config.toml
n_layer = 11
d_model = 384
norm_place = "pre"
init = "normal"
init_std_up = 0.022
beta1 = 0.95
batch_tokens = 65536
dataset = "wikipedia_en"
MLP neurons of a small language model. Each row is named by its layer, matrix (gate and up: input weights; down: output weights) and neuron, and shows model dimensions 16-143. Each number is 128 + 24 x the weight over its row's rms, rounded and kept within 0 to 255. A neuron's up and down rows have the sign that makes its largest values positive.
Before each neuron's rows, "fires before" lists the tokens most often just after its 100 highest values on Wikipedia text that the model never trained on.

fires before: " | ", "2", "0", "+", "4"
L6.gate1536 [112 102 108 123 132 137 109 125 112 101  82 140 110 119 144 112 147 117 133  93 165 105 116 110 130 122  86 128 160 164 119 130 107 133 101 155 102 129  83 110 128  99 143 140 138 152 143  96 109 149 123 175 105 133 157 153 135 168 138 118  65 144 157 142 105  86 151 162 104 134  88 140 136 133  85 141 104 136 121 153 151 133 177 123 111 125 106 150 111 190 164 116 156 123 165 134 104 109 139 117 102 124 144 124 140  99 129  73 100  96  96 120 134 194 108 120 125  97 151 125 101 147 113 158 132 101 166 124]
L6.up1536 [118 144 117 152 127 134 107 160 136 109 128 108 115 154 126 101 120  65 160 146 172 110 135 110  90 119 125 133 158 165 130 130 124 136 127 106 111 133 135 142  98 138 152 122 100 179  97 125 126 102 146 153 115 151 173 100 161 126 105 159 137 119 148 152 126 147 166 176 138  91 126 109  93 109 158 110 105 139 135 133 110 114 136 118 150 163 110 154 139  81 147 146 152 148 184 142 131 184 119 109 112 134 160 137 139 138 136 159 143 155  88 104 139  97 139 117  85 138 159 148 121 118 135 135 104 153 149 115]
L6.down1536 [125 146  79 124 139 151 199 133 101 147 134 114 104  89 139 139  94 186 157  63 125 112 151  82 140 132 136 123 162  90 112 141 122 126  92  83 119 151 113 107 108 137  93 114 109 110 143 135 130 121 139 103 118 145 123 114 111  98 171  97 110 165 125 117 131 114 122 126 110  97 112 172 150 115 114 125 106 129 123 158 156 140 119 110 125 108 144 104 141 121 149 139 115  80 129 103 139 105 132 152 130 153 145 110 111 168 149 166 142 131 127 110 156  67 115 103 136 135 156 121 108 158  97 170  98 119 132 140]

fires before: " | ", " ==", ".", "=="
L5.gate339 [ 89 151 118 114 144 132 143 106 143 127 140 106 132 145 155 174  72 195 111 143 112 115 124 124 131 139 145 110  98 120 128 109 141 137 140  97 138 185 132 125 118 173 118 109  71 153 129 105 117 143 110 184  90  73 111 135  99 107 159 112 122 113 133 116 136 102  90 120 107 145 109 141 127 138  86 120 157  92 107 150 111 108 181  96  72 145 111 115 195  70  84 140 118 157 132 116 136 143 151 127 130 123  80 127 161 128  94 113 125 143 155  69 128 121 157 171 171 133  94 114 153  74 116 146 145 112 134 152]
L5.up339 [131 112 149 101 100 148 138 136 117  89 103 141  89 154 106 121 134 134 145 137 145 170 165 120 137 134 118 107 163 115 119 138 128 144 121 159 112 115 133 128 128 136 159 149 136 164  92  86 117 125 116 162 135 103 115 134 154 104 120 136  96 114  97 161 160 153 165 152 174 133 134 147 110 153 145 142 145 141 134 121 127 153 118  90 142 110 119 111 141 109 158 108 175 134 141 124 139 164 101 175 161 133 110 126 122 128 174  83 121 122 133 112  88  97 148 120 110 141  98 154 148 122 153  93 107 115 138 107]
L5.down339 [134 141 125  91 141 150 160 147 126 110 154 127 140 166 122 108 120  62  83 134 116 172 145 121 142 149 119 111  83  93 155 139  80 167 175 136  77 161  87 122 141  82 111 108 135 139 162 133 139 108 134 130 128 131 137 132 131 166 129 110 148 114 144 139  90 107 140 177 159 108 158 111 113 155  69 152  86 164 126 108 108 132 127 118 104 101 144 139 105 124  96 125 126 119 134 108 134 117 170 176 112 129 148 139  69 139 147 159 148 157 108 152 108 142 137  96 129 136 117 136 107 124 151 130 131 146 131 125]

fires before: "\n", "\n\n"
L5.gate1798 [173 101 118 103 110 128 121 144 157 147 109 128 103  76 150 139 136 157 161 117 176  85 129 168 135 137  82 105 141 144 154  99 108 147  90 166 161 136 119  84 123  90 155 154 124  84 137  98 125  93 107 118 125 130 115 149 116 128 111 103 141 150 131 130 168 154 139 125  94 166 157 131 106 130 110 125 148 144 137 127 109 173  82 131 165 141 171 130 101 122 100  82 165 113 109 149 133 120 104 117 113 139 136 114 174 135 118 118 141 142 172 164 138 121 135 179 166 157 163  83 148 115 161 128 122 131  86 150]
L5.up1798 [ 89 135 124 135 108 126 109 127 139 142  94 101  92 128  99 119 143  83 137 140  64  95 131 135  87 102 113 182 156 157 143 110 124 154 104 112 137 153 128  97 101 132 120  96 157 111 121 129 143 109 148 140 170 114 172 120 126  94 135  92 126 148 158  98 148 157 140 145 109  76 153 104 144 139 103 144 146 124 147 217 149 125 100 139 125 116 123 156 154 150 117 177 161 152  89 142 127 103 101 155 160 130  96 171 122 159 161  81 171  87  98 130 151 122  95 116 161 135  92 164 111  99  97  86 143 139  88 104]
L5.down1798 [145  93 163 132 135  87 127 162 109 129 149 143 149  98 170 168 174 123  89 137  98 132  99 177 129 137 137  94 144 128 152 141 146 168 125 144 133 121 138 139 112 102 109 112 159  96 161 100 129 126  91 127  80 154 133 125 145 144 126 163 108 108  67 119  85 101 117 150 141 129 124 120 141 129 158 108 109 108  97 113 193  82 110 137  85 107 112  97 161  94  93 138  94 115 145 104  90 153 112 100 130  76 121 131 134 110 131 134 116 178 129 116 110 144 125 130 142 163 121 153 119 153 162 102 114 107 106 152]

fires before: " | ", " |", " | +", "; "
L6.gate1307 [171 138 169 132 155 126 132 142 134 116 137 147 115 132  95 101 129 125 137 203 147 130 108 133  95 144 132 142 132 153 151 139 130 108 155 163 123 108 172  67 121 133 126  89 114  76 157 136 134  82 137 157 133 140 120 109 121 100 127 157 127 120 122 121 134  89 126 100 139 147  99 130 169 149  96 128 136 156 138 143  96 135 150 144 136 144 119  84 105 126  93 112 129 115 178 129 113 171 107 169 139 163 114 155 130 104 101 110 158 113 146 119 161 125 127 104 130 140 162 130 152 107 137  75 136 116 105 120]
L6.up1307 [153 136 132 128 142 128 143  77 137 138 119 120 110 132 147 102 154 111 126 135 127 101 131 141 126  67 101 163 134  77 105 155 128 134 111 115 109 123 126  93 153 158 120 107 165 119 149 132 132 129 131 128 135 143 147 103 112 104 113  68 135  96 167 129  96 163 119 129  98  94 109 121 138 163 157 110 119 160 152 139 128 153 118  96 121 127 143  99 136 104 112  98 160 157 162 138 105 135 145 135 118 139 128 131 137 136 165 101  84 102 162 122 172 119 117 143 120 115 104 126  94 128 136 131 182 132 164 118]
L6.down1307 [105 168 118 105 121  86 141 102  98 103 104 157  96 172 115 149 154 119 132 161 129 116 128 113 105 112 101 189 130 124 149 135 119 140  84 122 163 136  95 119 154 175  99 116 131 118 150 173 101 137 127 136  77 121 119 164 117 145 149 170 128 125 146 115 147 137 126 144 144 106 145 196 129 138 110  95 132 117 164 179 155 143 113 159 116 106 134 145 147 114 121  67  99 154 112 122 157  88 160 152 155 140  87 154 145  81 134 114 116 135 131 127 155  65  80 101 127  74 118 135 104 146 137 114 129 142 149 151]

fires before: " | ", " |", "; ", "+", "."
L6.gate2040 [126 138 177 165 196 164 154 143 119 146 149 180 173 166 122 124 127 154 175 107 117 112 104 119 117  93 108 106 148 100 124 136 143 146 136 145 135 116 160 120 108 129 111 118 136 165 139 163  81 114 147 125 125 103 121 129 145 120 152 128 151 156  93 142 113  66 174 111 129 105 130 100 109 101 113 145 123 100 164  80  82 114 157 101 114 131 108 113 117 146 128 142 111 139 110 123 111 129  96 100 113 110 146 114 119 118 125 134 121 173 145 134 181 131  83 144 130 116 170 104 148 111  99  85 113  93  99 126]
L6.up2040 [134  99 166 134 122  81 130 170 138 128 118 159 165 150 142 131 170  96 171 128 127 175 141 159 149 154 137 132 132 124 125 114 168 140 114 113 144 145 170 116 101  95 118 102 162 150 121  78 124 140  88 164 167 117 108 151 138 167  94 100 139 142 139  84 129 160 112 149 133 130 144  96 111 161 111  98 140 154  91 160 159 137 167 125 116  99  72 136 124 144 151 139 140 118 138 145 112 100 116 125 138 120 108 125  75  90 132 114  90  91 125 103 108 102 103 139 116 120 128 104 116 123 137 110 172 105 145 113]
L6.down2040 [146 147 145  82 155  81 129 121 128 110 108 145 121 103 125 146 114 120 137 149 155 153 126 116 122 157 125 141 104 118 129 135  80 127 135 161 111 143 105 123 135 156 111 159 116 129  92  87 125  97 128 166 109 112 117 150 109 150 127 119 135 173 124 160 108 114 123 139 126 166  82 135 114 141 116 160 107 111 172 158 151 119  94 141 147 126 122  97 103 116 152 137 127 127 112 135 141 114 157 109 126 137 112 131  89 139  96 121 141  52 169 151 170 138 131 127 125  96 105 130 132 149 101 193  98 139 136 143]

fires before: " | ", ".", ","
L6.gate421 [117  86 132 133 139 129  91 123 135 134 131 121 106 158 117  99 114 110 143 141 149 100  97 115 165 129 107 110 102  97 139 104 126 112  70 117 107 103 178 113  71 123 131 129 108 110  94 143 119 151 100 123 119  66  69  96 142 136 154 137 116 131 131 187 176 138 101 119 140 109 143 144 121 124  77 109 112 111 150 146 104 142 109 121 143  89 120 128 132 113 115 120 140 120 124 118 131  85  81 105 142 137 124 123 102 180 129 124 139 112 103 127 122  90 146 132 106 118 107  97 191  77 103  93 115 138 158 144]
L6.up421 [133 146 151 186 126 132 141  95 137 155 115  85 128  98  95 150 114 107 122 157 114 107 143 121 138 155 112 154 124  92 172 128 177 130 126 103 133 131 127 134 116  82 142 125 123 112 102 119 109 175 129 110 122 156 102 124 110 111 114 141 118 112 169 121 132 110 100 143 130 105 121 104 113 156 111 107  94 121 137 135 127 149 136 166 111 142 116 114 142 120 122 105 152 146 126  74 147 136 161 114 123 130 137 134 122 149 118 151 142 138 134 127 121 174 153 180 113 162 122 136 176 120 118 100 137 153 171 127]
L6.down421 [119 110 119 155 121 153 105 165 144 169  91 138 109 132 136 139 124  96 130 174 100 119 182 111  87 110  91 112 155 126 120 117 133 141 120 131 133 138 119 136 108 127 123 134 133 118  56  91 126 126 110 130 110 144  94 151 167 118 111 149 123 120 127 121 131 119 115 169 157  97 126 154 113 144 123 112 120 163 129 158 128 128 131 143 117  64 107 126  95 140 158  70 116 161 147 152 127 103 123 126 179  90 153 177 117 106  98 137 150 136 143 116 107 121 154 139 148 138 130 167 165 114 109 143  89 104 160 118]

fires before: "\n\n", "1", "2"
L5.gate1627 [139 115 119 118 154 139  98 103 122 154 150 171  97 143 149 109 125 186 145 120 176 114 134 183 127 112 117  93 164 139  90  80 139 150 146 128  94 170 125 148 131 153 131  97 101 140 145 126 134 112 135 110 106  91 165 114 125 123 122 167 136 134 121  49 117 146 102  93 140 155 131  88 161 144 125 105 129 165 157  87 155 121 164  99 132  99 101 136 139 143 168 137 152 144  99 145 136 130 151 165 129 119 133 135 122 146 110 184 132 116 126 108  99 103  86 157 138 152 165 124 147 133 142 110 128 132 120 136]
L5.up1627 [110 122 133 132  82 140 112 111  98 145  78 112 172  84 100 111 177 113 128 126  93 141 161 131 111 149 133 119 105 103 161 113  61 127 158 151 146 157 124 127 121  76 152 137 110 101 153 145 133  94 120 177 118 146 180 120 122 125 111  96 182 123 125 103 132 115 141 140 131 120 128 118 153 123 131 146 145 135 137 124 117 140 105 134 117 107 134 118 103 106 120 108 119 148  85 154  72 107 142 134  97 125 148  90  99 147  98 115  93 118 118 152  80 118 140 169 107 116 127 153  96 170 157 134 160 171 108 126]
L5.down1627 [163 119 170  75 150  89  90 131 143 107 122 122 115 165 122 105 139  90 103 159 116 153 130 141 130 173  84 156 139  93 105 123 128 161 129 135 126 114 145 112 129 178 133 153 113 129 138 119  92 161 137 153  81 137 128 123 131 124  99 155  85 119 151 144  79 108 128 120  98 123 141  87 104 182 147 139  83 143 145 186 111 121 129 130 163 164 163 146 129 141 112 123 131 134 123 101 164 142 112 134 119 127 141 127 121 141 156 152 125 123 150 108 133  91 178 152 141 150 120  80  80 142 149 120 146 132 146 146]

fires before: "0", "1", "2", "3", "4"
L6.gate1428 [172 163  85 115 157 117 134 121 154 143 149 164 121 121 112 118 147 166  93 147 156  95 141  93 105 157 123 113  85 123 111 116 143 128 105 142 101 136  97 134 122 149 148 112  90 113 122 166 126 113 106  98 110 116 146 170  77 138 170 154 133 107 151 130 130 137 155 122 145 115  91 100 165 151 144 152 104 106 140 100 113  74 132 114 158 163 160 125 121 150 134  82  95 111 124  76 146 183 158 141 158 141 153  98 129 135  93 130 115 108 108 158 138 118 114 128 115 117 110  59 134 108 114 146 136 114 144 119]
L6.up1428 [142 213 113 122 128  71 126 137 139 158 127 128 143 165 133 124 142 107 113 131 143 133  90 126 113  97  98 128 134 150 153 142  77 131 112 129 157 134 138 102 140 159 113 151 145 119 115 175  86  94 154 133 116  69 127 147 109 138 133 156 149  78  86 129 126  91 114 126  96 167 160 148 130 123 158  91 121 112 121 178 138 149 117 144 152 151 104 111 109 153 143 159 129  79 132 137 112 140  91 144 108 135 118  91 116 157 110 153 140 121  96 136 122 106 120 142  61 115 152 148 132 130 162 182 151 124  64  89]
L6.down1428 [154 145 105 130 135 114 119 132 113 117 153 138 130 136 135  95 120 177 177  77 119 132 119 107 130 101 122 193 116 110 144 139 168 153 112 116 110 116 115 126  86 124 142 138  86 109 137 129 121 160 100 152 102 161 155 133 122 111 123 125 165 177 150 152 133 117 129  84 140 170 117 198 152 138 130 142 129  88  66 141 116 152  87 155 128 145 124 141  72 136 173 177 129  97 121 154 158 111  91 108 114 145 138  98 113 124 118 120 101 130 133 135 157 145 102 121 126 141 120  87 133 155  96 120 130 134 168 167]